config = dict(
    init_mimetic=0.7,
    beta1=0.9,
    warmup_steps=204,
)
MLP neurons of a small language model. Each row is named by its layer, matrix (gate and up: input weights; down: output weights) and neuron, and shows model dimensions 144-271. Each number is 128 + 32 x the weight over its row's rms, rounded and kept within 0 to 255. Numbers have three digits each. A neuron's up and down rows have the sign that makes its largest values positive.
Before each neuron's rows, "fires in" lists the words (lower case) most often at its 100 highest values on Wikipedia text that the model never trained on.

fires in: "in", "to", "the"
L6.gate887:101147110101177140123172068112088125135122164119085162103126111127152119128119134136087099186149130077102146113129117092098146107167137102099156125131147140139133059098097125116098126126103099150103157048088116118091154138087154155128128136174171078108121157109129125140132148172137173107160138170113182124127186130130125104143101143099102109125113126056165113129104124110134125120117
L6.up887:113131151105119103191165093102206133148111160139134110095152092081117087106128154182078108203074098169158123187136073157153143205078087111107128183165156110122164118105108153102132147121137111103141159107155168164125127108114140066080119164110170076158119155142126107090097120137088123074164136098183144099111122116122139126153092178212117104159145137124096187179118120126078134095122
L6.down887:131077116051141140088174078114085139098146110153154118076160112118179134161121131107073150111135128164125111149091119100113135106158106145173183108130105210062106164139144094097093124163134125165141091141113169183098133159082130178108121074163145115137182109158098131132160107102040122140138137156132105040150160131144111127117128169132153178112165166088139163084163164158109102121110

fires in: "that", "who", "which"
L5.gate1021:136131224115150138110136072183071050143138134115162142150113113127144136189140070156083089118121153113110104119177103163134150145156126099124122087125125161154181124066067125078103136122127062084154127110186177100123094137068149119123183101137135137098128115152174111201187131159141148119127131114097152148079111109169147132118134159136145140107178113098117109164116170147193210130170
L5.up1021:198128133112130097102086134143130115109094143107118088109105120139126153073171153182129086150134126111129095151075074126148094100135125131117092188066129150124114116116171094100140133103116132143230148136082101104131092117108104154122089143070154075104158080114183124081166101160168117160114122150119107152147113133119138137148148122131158137129061081138153084170064112068083113155135
L5.down1021:168095175120102167179089146083108177098136128164187126155185164118133138107164117108167109120106134093097145168171123118155141170143141089112105019128124084144127110117115119116116155152048116119179087147128203107156108142121049145161146179072119151084113189092156143086166116154106107099127131161143089115147048141142140121128065142130120148168128131083145162146140098084148163155132

fires in: "her", "their", "its", "it", "his", "goals"
L5.gate100:152095131103129106140121108116137125135158132128150118125110072144155114153125120104152146202172082184126111086120067162129148217127159093181094168162086130093138079097123132064194134170178075165192161156137085146130096114105139111167156128096150093180136104096080115148216126141173159129127119123172142134133136159092135122117098071185120174133072071172137151145110088139156180158199
L5.up100:151130100152121065141078223154136130139167081127152118097150112099156145109081111063135123078115162156090124087194083080152141071167097075141116113140124129145147076149114150140157131203114110160131153124120132127127091113102058136086074160120105082163152099159116090149093088147116110184117124143107116169109095127093111108157074122135134143124101100194148089127080089148133165105135
L5.down100:126128094151133167181111124099138168128150169050140142095107110123133124128143146004122110113056152130088155138159162125139106096120132116173080145151076105136102153155087164142148107163199107107163186132152063107123123111171153190155066146140104145146120129119108127191174119139152131144139172078124163126093150153163162119129218089144136150120139100130182094133137074134119142116157

fires in: "the", "him", "this", "her", "stated", "left"
L5.gate982:138060076135164146181126176152145092114121115143104149076118168155070109117153155156142161152146147175056126142114162101159126107082089176124140168179111132144127118134081138106187150124173074088133140162089075091136141085150182190112042126125131175128118098174110137102150142172142145154122140105090127097141138113092156120123138099144147159140077140147110119125077159129130155134149
L5.up982:057170157130106162073093190143085146115126177153120120157128174129107128147141146133149120147120112144112146103144116153163172127127176123165093169169159083106139095170158136109143184203160135082084109146182128060146129118125145107158084064096124163156106172132097157113091213147105163099158155128117126106129132112136106119154157080113122170100128130184170119124128119088159132112118
L5.down982:120143065130112151141171145128095125109126199133124100153090134164140153154111103183111096119175163125115113136144136064140153140108112130144131212096096114136154166117154135066167155158177132156169124093150132087127098096150080141153049134150115095130125137120090130163135121102110137092157070114098166079145122133113156105102133092126126137186191146105199101080197100136101096116168

fires in: "to", "by", "into", "from", "between", "onto"
L7.gate644:117119143140126132130146165185043104092162139114112128138123131086129120138165084140156127077138142118100033151141176094128130109172167135106140136076118114085095113148118058105167150146176125191106109165177148147063150176205118122145107092154134107179132170091109125162109137148131115150130133124106123133064159084085055109153086158114150193128197114165123116158091140104111095158098
L7.up644:117141142135209097107119146167138118115172094087097166071135088132151097177150094122129096161115141130127183147169151146124130205118094069119178110026125034131126141132170128190076142113151126105170130151076042118079127138113141133129130110141126115122085152155041168110114137191153141221153142127162144126147107141138151110080133128126123159146151097122148123144111134034042143166127
L7.down644:145105042129090119098117125138098151151137165138129133102092130156106168144110093095133153134170134120075085114160164122100127156130174097183130155129176101123150168155085111100153133158109144143146139110165149137183141112064096186157102169123103176178098154122168135101130095157147082120137156079126064091074100149164179138144144092106138125124070167139130166096078153110072150111159

fires in: "and"
L5.gate551:117105130156127163211132134103108126134147123126172114142093168179196151118109136104178130101107147153179139158101127125131156143105143120152124080149079169132094097159119124176140143124136066074117110127122148087132132111124164095172076136098131143142141113140180136145206180151198144162132169091099144101130156133181141105167203107127129136092102191173098090121146199093120121177180
L5.up551:067141091120125066096151124115105115138139147127107135190190143159113041121120184146109147176100128133085154133151122099182129105097122174180180093090133134115159160066103140117117151150139148155072110069145102115106124146115145161061141162144135063131114109171077144140113091109106101186147138092102070120143099104125115132142135132160127098175121143074110146103100152140104134103108
L5.down551:156149119166116072135077127166102113143123099065138150174158080120121117121119146130164111150096135125155154134078083111131137119116120120103118069089104121153162144152186146152159089067123132115051120139122086136181107073132123181134143092190136082133134093164094166172094157098077101134173119075137078145119127124132196125151182160151117090067096123134139148151091160093091161104135

fires in: "the", "its", "a", "their"
L7.gate840:072151120123120144149114142148104126168109119121051066173130096148177124132080103106095150138059065143131143116174159115138120159145148098149095129119087127110117125189111141154164231069122144126106138136199173104127099155106105148119124119055127087166095029158151115121132100146162136197111166109175078182138177134097147111156129155180118131103099145093097147131128132117111114116166
L7.up840:159186149093068120146120162138081168108128124126117189111138174102105161131109071065118083155119078115099110099104125096129135160104100155149123102162127166182171145131081150171177089142156146087188160029084197140111117179121073179107090140135125100102120074136119110222160126062106136145104121086131185169125133130141192142171104075186127141109127165165102091105093149119122128134153
L7.down840:147062122079157106151071161131174140156082136106170088119097188142079121094189155054083173102123143134163153169104156115123162101095084151145096078164170080129080101132151136079065199092137086152089049107154087181133115133077147119089100145127128090091148146125152108092173084159152150091107159138166172114118125151143128062135097166137186138106132128131153102133170106154130069122157

fires in: "and", "with", "of"
L6.gate1175:129106113160143129173130170167101163095132157120153092127153080115131136136086121098129159110128090132135136124066124038130129089131155105140134156137155105153108068192140091091131136142173137143098147125185108154108122188156175163119101132090061172192125160178152102093122153136091136191085136152103180181135166110066131101188126105081134180074105191150116039075134039112157132149163
L6.up1175:114152095164129139130110100111106131125127142160173111135104131118145141127143079113179142153141106160076159123123168139096128091154104103154133092065062177126111108100225189108135121148184165196132124144154156104163098129173104092096119119124108126063158161136104139121121124123095101132154131124092083116136136150156139159135101133140153144183133137136109129150140119162126110172113
L6.down1175:105141125126127105110093129148129059158128064110131207127087116104150175119155119199166121108113149118204174146091127151123075151155132122161099130111140138062118137138074175159145126149187120122176129134145114167059108141064096146133108150066129118087149124144159131125145148137152106077128072094127121120113109109203086148120118156137151113145108132122170128159091075165091109107078

fires in: "in", "with", "on"
L5.gate1050:099121139136125140145118111148144124103131144104141150105177056151132153137153122193094092095126115105115088136135102126104056063133172127110132041059126100124180133167076132112091109155154126106115138196158154178142112159103135173142118087084188132121129136139147094104134179125129098117145149120061104110089149119124083103147058110114122126134172177096190075089113097091137149135028
L5.up1050:163095119115118088093111219134142131176133136103163096161085111127168157098123135099092127106098094106091102142141175098158159088092151103103183161055083145105109171098086129114166088111117082204081159145169107219086122077126097115167146128079164175159132148121123161108126172111107158161126122135133114113137117133170120129121104099146128151082088131119172127106120208095102127110054
L5.down1050:103142113145131071134157149146056158159147149064085134139117112117154083171209141161135099134190123110196177143147172115156116123075126107175118091105121177101090119130151132134070128141167136124122153128142155141129132111174119102154150083156130157117115165102085144203130129122124077176105123137102089116104081098133191158119122143152152096085085131128098145121128178139132134149134

fires in: "of", "a", "off"
L6.gate302:143134099138131120106167159127112074121159193119107109102121088140086184156094166146094146155093134109133049149176174123077142162199195072099066090084092122100069110158121144094114077083121123121112155160179134164131142151129138128151125082137150131180140072108191128145112154116128163133130188115121163169105161148101145098151109122094139146109140179103133098077142107064128158161156
L6.up302:132092107108083111151139148116149151082140137159133111150117068135078162170108146122172153152116136134045112102093116130099108115108164149164130145130080174100061091150140127107123079108124125159101181092132078078165153149126137154160107125109087180174133063099172176089084079111089099128141159134125120115097086127118117104129124111134091136170108113113046086139124182157148151136117
L6.down302:104145078138126114166162107178126136109136115139144168125067039089130169153088147128156108126134149119152069160070181124089154086128160095170154150177155085099127046160105137112129121128128122186103144078137097131126126119087096174124120101113139143155090163110086118134143096145113142161111157130091171180138109158158111105110170098102123132161117075162085074142170128157096137118085

fires in: "that", "people", "with"
L6.gate77:117080114148120159143074133164152090154141135118131158137096129173070161123128125160177105120129165138104163130170164119086087120077178122182097083065091114140162093096103114151114142148141079191166072112086136132156093139052125123152110193068136103124128155116187112140195155099148120109153151161152133156100079133048114115135099133183113158097164142138168111171113113117142169125085
L6.up77:125120185131121153113103074120134098168152132127118144076130164074145161153134117110176079074134137111113120120110141122094114166132104084175117101128123104122145102154196130201217084140113126139187116180131138120146105145128114136149114116104080108111132151125154123140137125090128098180169147096139098157160174140083115117136126094161138196151116182170087152178126094138049175125152
L6.down77:123173137104125150162126097163138147167121187054074092097141119132118157167124154173109069093125151151145109093141127135139110131073173113148108163175108166173121214142162126136123131144104077081119174123195066139165139104136130069150140143066140126085139087123195086110141095153105156112155077156135146099166130114097163109137143110105137114113158173127149119178092111116211169093160

fires in: "and"
L6.gate491:104112104115133131139087111118121104166108188114136116130085121146135099162100133157097103079109151120157154175167139054176170090125143118133103130093135147130129139128134113118095104128154111158112092132076143134068124155118144092112096167111145150093125116119149149146174118120100087071177132099117126131153138142063172117141141118168144141158110127160151134156129101107084167128077
L6.up491:131197094123141110151154126139145102116154137104141142186147068148204107157144153135117106113135110163060085134107077135191158161202065092051121056068100162106175137056111127113153154134147144104136050143140150145113108124169109084204122143192114138209144123124162133176138162111132132132120144078144085173171088112113145132139150094127115144058132131117105167141160108146119113153150
L6.down491:095142100093143126163119173106122070101138152110102127098156130177125072097132156141117131081163174123085115098125102170112135108086076192100105127153136089117132147150150076109137127152061139152079123093152099212100179189242096150071146133124181169161151108128102132103161136145093109098132122197140135165059097163149154090140159140186119103193136144128123114092041119187110131136140

fires in: "he", "and", "she"
L6.gate1013:172096082156164137117108168097121156083098101108172163144109141148140169088149102081172161088101153117133158171140120114102157098105113170165078131085112096121111092112178174176129095134155112124096121184160123109117126182133073147133181145142110143112166103147098162191104063119082139160158163113105110123110181149146157114144157104193136207132048161114166095120125178121150153145078
L6.up1013:156119119123125125161130090137173133118153136135168164234125099081151128126108136141092107097091123129160129106120137214168165112135146143115134128114165143119118199103087165081154115060153149109145167143192138121124135088177121129107135141082142110222125106131090093117162194168103077169109115155132173169099105126102145139127146115142120130125113131120145134073103056110150132136116
L6.down1013:171119073156113125150167118109108173106130117140121174079122181150068101134141111149097167125051129134026110089164124156152105094106145168130088125177136102115136118128128118121134083126114086147058107152114128202175141137069122073136160101091123080108130015160084100107127129151126121167180096149192074110176168123086162123117078042166128137162108099149137122085147096170168108133102

fires in: "by", "to", "director", "historic", "motorway"
L5.gate848:133040152139122127096105161073147123108137105210102113100089074209170084128142071147143170148126126150126113140097133131151174110143118185120120107131103097157117121099150150090091138145149045163138110114150095125137100124118103150181115088186096141128083126110145112098166129139157121169149160144161168149089093142118131116143126171123117146108075112161110115108101144121122153171154
L5.up848:145097159132133094140187086136105185157109148152075138025102100116124155173086126060141147161149135124141071135151158163143129121189124128144128113117140117151108204126164125132188090157103092073149139125146128094155140120110102140127111026156124119102126123097100130117114119143159139173115135142108151112107069142151148127084150145119123097093149123123127107059094099071108099131082
L5.down848:147125072172153092154082129120140172128126161097130136132091064098150193168100136073119116125128141114175130182082095141113074116119133102111160084126150127148106191085125099117067102124133117128072114158111192110094130107176092124131138067094076176082129131137136131049185164127170102143171153108186119150170140143113118121150099050106085140152123119118176071169150117175125144140122

fires in: "was", "with", "for", "were", "by"
L5.gate526:097168111138163139176155231097129177135125199139089199114166069138128143162162137146160127108126179113158091120136161160056111122174190106086161182137123113130149159123117126185151135128133150157113136101178149133120153166129118160156180089120101139129095081165120143137062189119114195143094178132112064180057130116112129121126140187142139150177150142027155102150111057111122097101135
L5.up526:162135185094127200091113142123161178112061145107047112145154120171148181150160107078164113109101128091161148157138152105145123211125060157131151126120173069114133114162192179077158127095145130148151117148180075121126123160109140155155090147149147094188135114155103189124152105138136087165073106007134129091151095150126222150151124154092156172105117110122114146109152149151128106099151
L5.down526:121138139137118148118120063140124148093130164067126185184119094173066152151157121125115123182147144095096155145139192147182143185176097099178087119137116101085112111140159153142102082128147118138164106133138106108142164131077101157072143150180108066122115151132106154082104157141137118103114165092202212147128114126171093127144129052125153105140153124191180118132168128167164145093087

fires in: "to", "team", "from", "club", "by", "in"
L6.gate575:150157126139125180174098126109116169121123167070198175163119141129127135065127143136129134129137123139182110143186149088163122100117155153191107136073132135082055201141212112107130116128132061082124096089174145127136139147123181121175152130145124157173150129130166125119134163139043144152137138082113120141116174159115124123156140134115153222112106156130121132045116171122167106134068
L6.up575:131099128107118102122137101094178125130127108128158130122118085121036042112122146186085117183152110118138069105166130153106162127103149109153153161173164129108146160121145117068137143143116101051128140140133152163070103106089103079166173135118113099127088103116101090156121180196106142133108145084117120121124085131081130121126100110132136155098130057104110169153153131131148123123099
L6.down575:140160188127109103135131066064148081137113156128146108081159149109120148114145110158121091144119145119108115117127087092153173136114165141083153162126132089126130156070140083148125145150074153171150117159139111130164144118175143144106145136131125102144106133129115128155097113139097078149124161117143177107100111138133096116146071115148139107140077103126150127155123138168090118182145

fires in: "that", "beyond"
L6.gate728:131070145129097147112093109151114139101133139139163097114103172113129125128169113133088112098091129111148140152105120110159066090157123173162122124123097084132134110144203151108092181129189076148099129102083118129134100118078105148140144150088153124178122134125113142111131164109174163070142113153172180166120160138113114101144128083121126153142085120121114097143097162100097119119175
L6.up728:109153138118104175176072101160164075102114165106120191173145160102136109164155116129088075143151150088154098136141156059082089126122169119110093142091116139107137133110080151156093146148078154180100114121120184155078185183101126053168158064143162107142144065139129084158076132111105124116167128133056129124124149132131090172115174182160085126143152166108157149121152145099132108104205
L6.down728:195121143107118180154133137132163097162131149078094126147119137124133147100155140117045063163115104070136145170158104176126094158101093182156146147154130162129175094119101146095198181119139083131139119151168211184049069129087119122173163124186124149185149079174158131125181037149106101098148104146163127142116165119108123098109113114088124188083117155121111140157166143148068105110098

fires in: "to", "lost", "location", "loss", "relocated"
L7.gate724:129129134124162073168156144177141098148121148087126104074149141131105159096165103132109090082113086189149096175090129095115122151130137112123172125113145081158166143134133087163155173109148129110157079122121143178152128093126132118108092070116110075159127059151107104104127193148134151087112164070187167159161167102072112112137109143130124152150195111116174131159111113066084138127121
L7.up724:156177177106166042095125069176139145117137113130142115125148090078145117137142133107075115112120068156098133123154116082080196139185139034129162174150175170127133150059126096097088149089047103092196118158097163161116110139115113112136133170138136120181107151163073120153167089146133155088165087064191123110139210098164132168076114093145079107091144092112145194125152076130137131120142
L7.down724:171125139198146126191129108194096153177109132111152114152094113089183100124164186145143131132148106154148143122149127130122140076182111119129170093119094141129175145178171132164163109118095022134105174188081114154095154179148110097106132150089133152108118140126135183143129124171114138119181169118120195108094181175173181128118137116139140127130108157171079126089136097159159105044141

fires in: "to", "that"
L5.gate859:149145128126125133148122165146160159164126117144158057066175131091121144122141111116093084135119073108135132102109093074150062097180158139169135108130008139132081151139123131104168092115155075137140106128140087088145159142093126118111115140142112170166113121146219107134180091096057143182115149068138160135119139119141136128150113068131113130140130220113075150085069127115150114155205
L5.up859:095145131162114172169111041132124153100154164027168159145116112137129137080143138095193124136135122122152167141141079123078116145136100061092116144085123109132123112129128102161119124148093148141114072134173141191159170162160135149179097075137126107111131153101161114177074148113117147074114135082168104107121172110135089122120203129119140183096157118159113115133175129183153102166131
L5.down859:073208114099141138198132148155158160156149191096140119117140124144108111115093122095164172164088114149175103105121105212100108176113105116093156146127104135054156173115124106102140076121098093077103128159115128100182127141148187101161092102114149093126150125112194084118130137117173103098092206086116140182164166143132069133114141204156110085158138150111147134117133106151145123109129

fires in: "which", "that", "voted"
L6.gate883:110083163115093119134142098082064126141131152169156140182140138174121087098188146110238057103131094149180102125096148093145169147142140113150158086133158150098094111154170149148134131116119148149138125174187198168156114102206137136181168151107061190149172140101117099158143185145108107119115112128069099076109186098142111131127118162127175170161073132162039151146165151072176125134141
L6.up883:105135155171145150146132195137153102087139087077145138135107125197095144084136068159132144143159126135164155170174094094141107083105163117104095049126091121141099124059097156134138140167138145124075066107100106215125096131111093131110149162079106117070181106077126084125199181132146135085222109188159097129144161146172148113131082168100160168141092104139119122173116153114086125136144
L6.down883:150109118130130121078142108158153158124132206084175146104126114130116195169097169126181081079168145108116155160112097100136087183123112164156154154160140177101141134118110135109094098100186121146187102139130182088091094124098161112153153108102103106138113109154122189142136168153195142138094172078153136165098114123105110126126137028105088181083161124064176130160178086159141129053047

fires in: "of"
L6.gate654:143139146136127126169117124110070104107131100105128151157143119135139123098099127089196143107128208153145098142162180119174180129176144116123091087119090129093107138079122099153096172142104138169118124128117079090182155095101155122126114150166089080119167095115159107085187134154041164108202139093140132116106113139121078133176140092146147140107134174143126139143216119135076112149204
L6.up654:171165186130124107124132176104112196100121140100168122123191140075140056133167133077196115121121143121092184105146148139106148132183155059133049193061093131129112107131186130123125139109118139150128107090150115118188182128138198127151083152137137103145135149104122162138111101120110109130122120146118097150160116130120110134138103133149107169199158148083104129117146214110086101122141
L6.down654:081140156117148100107129158149097164108139132104144121124116106094114163143089106183064132101122157177078123104058132143128164147207162145158164138147157105132104140132147139151090092123169131112119105153116130117189111114078094076095065064115126147150145081130182155066147198121134121164116107139110091134124111129162105135128188149134126167190171138136132112146168070098168120126155

fires in: "to", "under", "towards", "towed"
L7.gate1211:114087045116113128157156170177130159128168102128128171091110175125161147145098123064129164102181084095133064146144104110150075152106128138148198105111110110164027100142079142172152137137093127095123084127087116145172127132199091150122126160162075195155113127129108143109177094111159122126140118119141172119169096111117107135141121127065112136185151134104128103080080118083113094184178
L7.up1211:141109142095109099088081160195140155116161138180142103076098150126119116153132130096084082074138178143116082136132083110166102201140164108127161153090076072161131151178151140144094118137155126107176135171117120124184106074114135149145142160107189183156078165105171122046104145124196135091118122071117138098139182119105130151115090116142133145103074150202168158107061108090081138125141
L7.down1211:113135099122122161061132121164142095156158091126173099130130116181128152149124080108139167114144122125079151161141138177064065133083107106140118113165104083146084134219145147170151145093153167180120108114144129166150182154184125114163080070195079147145106119143155126131121139132125169112143137091137205129106124148110157108127108119056129120110142102152172098120107091168093180197097

fires in: "and", "candidate", "with"
L6.gate939:137116068138167051173170086104076091103175136114123178168183138152143157084125152126138168173126120141108104141104161133131154074220196046123118110114171151129108141154124116157094080149152117139129150142113139096209086150126110102079131088065151062127148118129069082108137133128101091142128164179100093109087161114129094108134171095100128167052087122146120108105115176079140082172097
L6.up939:085130155112112157097069121084113152129136194142140139117120133124168129143112080157105147174093063140125121156109157153158155174163176125110180100088152110099128142147201138118163094092128149124114106139197148099155117149077120118163145153159121120191111134112090091106121132141081092111118145093109077072124168118152167123161163088167119139130134141108126120098152126152139132120145
L6.down939:123121167132146143159089162169101102140132095081137127084157127114124154084161080176152113110086133131157112152165104159099098136086114123122119121143086145118126105100123159177105134122118173112090164101034113157107154100115109124163118112143146190112133099136143176122168190091162091020084148097130117140123122097169179135154164104156125131111108108075156125181097104093133220103146

fires in: "and", "with", "lead", "present", "no"
L5.gate839:111136167119091135138089156154139106114144109126120115176123068168179195117182137151103152099151125108118110123127107138163111118190147119147120102127115149126190132082105097137088127115169144149158121122169150131141135168121164104056169129084197152125109168085137098086146144113111116111154123135081144107132146136162102122157120152114138133136199152173100140142151062089146131104110
L5.up839:104139125111146096163106138085171190110127127152114135136132130086137111177140101114102138095131164112161080169148148122144121123142136150089108213173125126093113128129091174105146174135155162162128085094169089183117108182194108089157032145108188157120133105135129085140136176094161122103179143083094176169153149123158144120140189158087135134128123083174135119151123114092120102147079
L5.down839:133072074126129157149102049040155142117128135124143167123080112136153126174133107142121148134110125120130103158119140134100096142061160091087141143103110131118091163193101145113136125156132117141132110124092198147101120122194133138080106123125110191157129073112170067145115196112088133108170047167120153119129185127133090142107144113130113150134112095141127095129150109180091137148131

fires in: "with", "for", "by", "significant"
L5.gate1182:102140112107108161112140100141159119146137140100151088101120109098190116189098142123085129093123129088119105107144158124137129121190148145121100173097113145103130179123077134155109076114100139111110165203140127137117173183153079149169122095125079109124111151138129147150116083136122127169135111090124174196096166134102124123139118149150140166104071128160151095123127118091119144138085
L5.up1182:103146103115098114073064187137132093133122113130135153169147119081166121143126171084163089189089138118124111114135124124137172129106126113140162153186167186139087165094071115113169093145132109146121124095140105131152115077159108180153083109052086132066107129184100152100168142142123096183145136082167127104129152117157131112150102130142147148185106115153101155093113162074121171149102
L5.down1182:165068181100092114138158056149090149083144163164076129139188102113183135106177145173096082125133120104114163146136177054104110159147116118118111165134114147108149115227139113147141107093145155126168132174146136170134175156104154099109119154122071099122115106106170124128094116114133116130152122135139118100134075173153126158131151172119133124086141148111133139101122167075124114141101

fires in: "the", "by", "to"
L5.gate1022:157062141157124110157116134155051086127149168080102125144142205150114078049150119127158110153121127124129086085158119139149098143090113093123104174149137134105156122135129156061150132114111062130159122070122134150120047060110134141131105126156147044169149130118134104157149159190168108167179214146143137123119054127166137094142123089107121075111066127124110106140129128067126144128142
L5.up1022:172149087154130076120159142156128137109126087119103062102134157133104149137146087136116134133169056141115120104123140079098136139134123057155192134146181149180144144236184152155168110163165191116135168097146151145146112067132114148142020066100118141080137134139093141121113151138118116145131111127147099090128162130079130112139092100088141115096125087136099113112126095069129094174154
L5.down1022:139174116142104151036088109110100120120120148089145150140139188143187153115116138121183073089153136153154126139141056127113161147150151099123140091145181096180174109123180103156156143154141098073130085173105119091144079089108173120178041125136137141115125135090110141134097162128098064094098155057112160101137082133103113110126166096120133119127104083134136101169134170195139074159109

fires in: "that", "this", "each"
L5.gate643:090165174150125144130154177153082092139131210181102140115108167119162119172158131113153089199130112157122142118141140130114170093111115125136165123098106142162150148082109140141123153130106123129158196138122182167105071098196135189126083072099134172062141099066112125156206145145168131097140118147099134137115097107119129120110151211163116096174149153118113122176083156117120100154196
L5.up643:134128100107147204101102102144067177130109099144163121137103097134182144136148114089181123199143124191093121124160086070125091131169130147120142131127090123153128142147110110157164173145187091093110097151150134121105164099129108162135178135098082171109137066130145129118140098162071181186132129119073120135144110167132125135110161028107125178157100180139108089172148149110086116130112
L5.down643:096109135167180129136112124128128154137154140104148150119103137120183220091180126149108207114164091148173149074120102140116110141138126183154139123113146077122101091159108076162114121118198084153100184139192112072133082151145111156145144133136112072156101180109138142189137086141153150183124156138140158151134168126111111132154096078131115150172155120096155136153149085075127139143093

fires in: "in"
L5.gate996:075107118143117129119114142133194101118098137107163118098114093100117096092124098098142154193116178134128124132090115171073108090121146137075183135137133169145095132090115106138199152147166156102104210106179141098112200072090106045127106063093132159030100103126110140118100139124193127086137160151111105141090089133115093156125146164160136133157081079168174101128129116114135177110145
L5.up996:065172150114138156110072070104173107136126136167114111130164110142077170132135122065198076163090109121143139129158187149115146084171117112114074165066128114127105096111177119144121116084135149146123183159157120154093193132074171101161152152185065197150088075120115170107068142102172134154104171061114054095163123150159134161123121145120113146159099134107168162097159198163146081135139
L5.down996:128154131120152076151144108154140175112108102218106171083165127149131192140107175141163114117156131138165070139155238079171087143099080177170097109099138161122141134102154123159102086126097095137147093154073168183125089172162120154067145099166097113081143146134100121113163126127092139217182125120099102094150139157186085122104113085080143159130142104132104094070150139101133112139128

fires in: "to"
L6.gate1031:130113152145151137135171168175128165131139109128136084099080117184138135108166150134092080071160116111143162147131112078107170115161117096120089182088090123155131117180135134144133147115162093135154133078192073136145047147113150141111082106115089136152130078152181174092088070192170144119157127100112111147106109155116205124145194174107151129102115144152095081154082126057138110136143
L6.up1031:107085121139135141082108122163190111136183173151118087114139103150132161136162102086099179083127114084127153161185111120105081145171111127121128148080091138119124117108133115158052116126040158143205141083129082176167111155070122096157108140184151099081133120093212160079138082117127127110112139062150162104125165151142103128123110125150111134161175075150162151090102107126098141100114
L6.down1031:144132113102138172117112151198120069127102129105164125219114077103096109147137124064131192143128142115144161147061089154133157091139113098178100147125154166126122095156079129149219170109130134167068052150114161148078137114166117106139179085075162159130115099101094144114166164128085156152149099119121081080127161118187015143121105078154163147155139064091079104138151132133158123113085

fires in: "in", "from"
L5.gate772:136096122133127137133118108174184147134102172026137170126099121153128121071130114123122072123068068119187172143113133143134148117088094111148109073101146128177096130134169111087114144132093124109121127100103129073110191109092150093161050157062131124130126163145142142160149156126146064075156112132160074151111166133134131127139065141091141145185170138059181146053078166109194125086137
L5.up772:129104178088143166076146111099136105155138139073101143139136122140170144156092138112123148125130155080192119140133043169122161142090155131076081150061127112117123074128081107123162147134105090176046086115105134156116187171074157082169210116168104154148103170108156145140174134086157157049114160056100152120170188126124061117123133107146121156114129074114121178106129137135131136131114
L5.down772:092186170123124139070176136103119194132108155156186099109056112103090138133150164115112106107148098170154127122174170185151093080255147128204103153086156134110105153109137121100125143110060081201138070150077105061118205189107187156098179116066192167123114099169164132174144119182094147121134133137115143140106198109117141128146135170105129104105164125147073074109144117131176126119159

fires in: "by", "from", "against", "after", "through", "of"
L6.gate889:162090137153139141187153063196135166141148131116129132153147096111091132149209142122093112072127117108102069154116105142125163147133121100101136162148125159104166115160169124118156110121162133120138123148156167136178075146137080122126139075112195143172141125089155097127090126093109147114092131180142088086086151140080153112122051194041127190047179128142125175167121112094122144088085
L6.up889:130102110154147177126128068106105114122112075091113113143086126177135123109194104155105103101132145112108094095151075168138131186167147109086098185076097061182079186177151111092200127136137061106142106126140168133113088116143143158219135138126062156178147152138148175082139112166169137205118114102100068119114151124111137119130157123086166170102105156176079156070106162064047154135085
L6.down889:151155122133120104136161125156126148123128105166109143125073149123149141150105109064172142137118152117138169138194140130113101184118143062100146088124115087129144097125048151132153174125107130127094106167091104122099180141131123174099117069109127089112074150128102141140194118157119132159101190096087193122126120134172126149125179088139144116142073076219141119163074107132099151159115

fires in: "under", "with", "left", "without"
L6.gate33:108084156131107116155152120098085153134143157078113145174134082081172186214115177129126104101108062117063130200157119088155110134138134073114095193156149163102088156153152105086086133111128128107120108156194207097153112105148138147108118055101094152114103100152196207142145152169122138133135127127160089091130177106147095122115066193096153151127157165104108133119143104068149126139141
L6.up33:089153093105104157078119088122137156121138148158106111006089122128158153106170152192141166116098147151170113103118114195099132208084100124090141199097100132096136147134134125108130107107175113117189106153222192113172125113155161108140116107160119133110111067114134127153132135179126108239116124072116091105126148126093157128122084183075132169109091144132098117121107105126113159158084
L6.down33:093119150145152118130123179108072127102174112132138119141191069083162124130177137120144167142127181086133117138148124114136116092108075128122130117123135148105080100083115136135171145141158171062091091187109088140099095165181143081082078080126098164116103104144118138120167146194129141139037131114181048167189118140166116142119110129128094119206101089094159162094137085139120084147128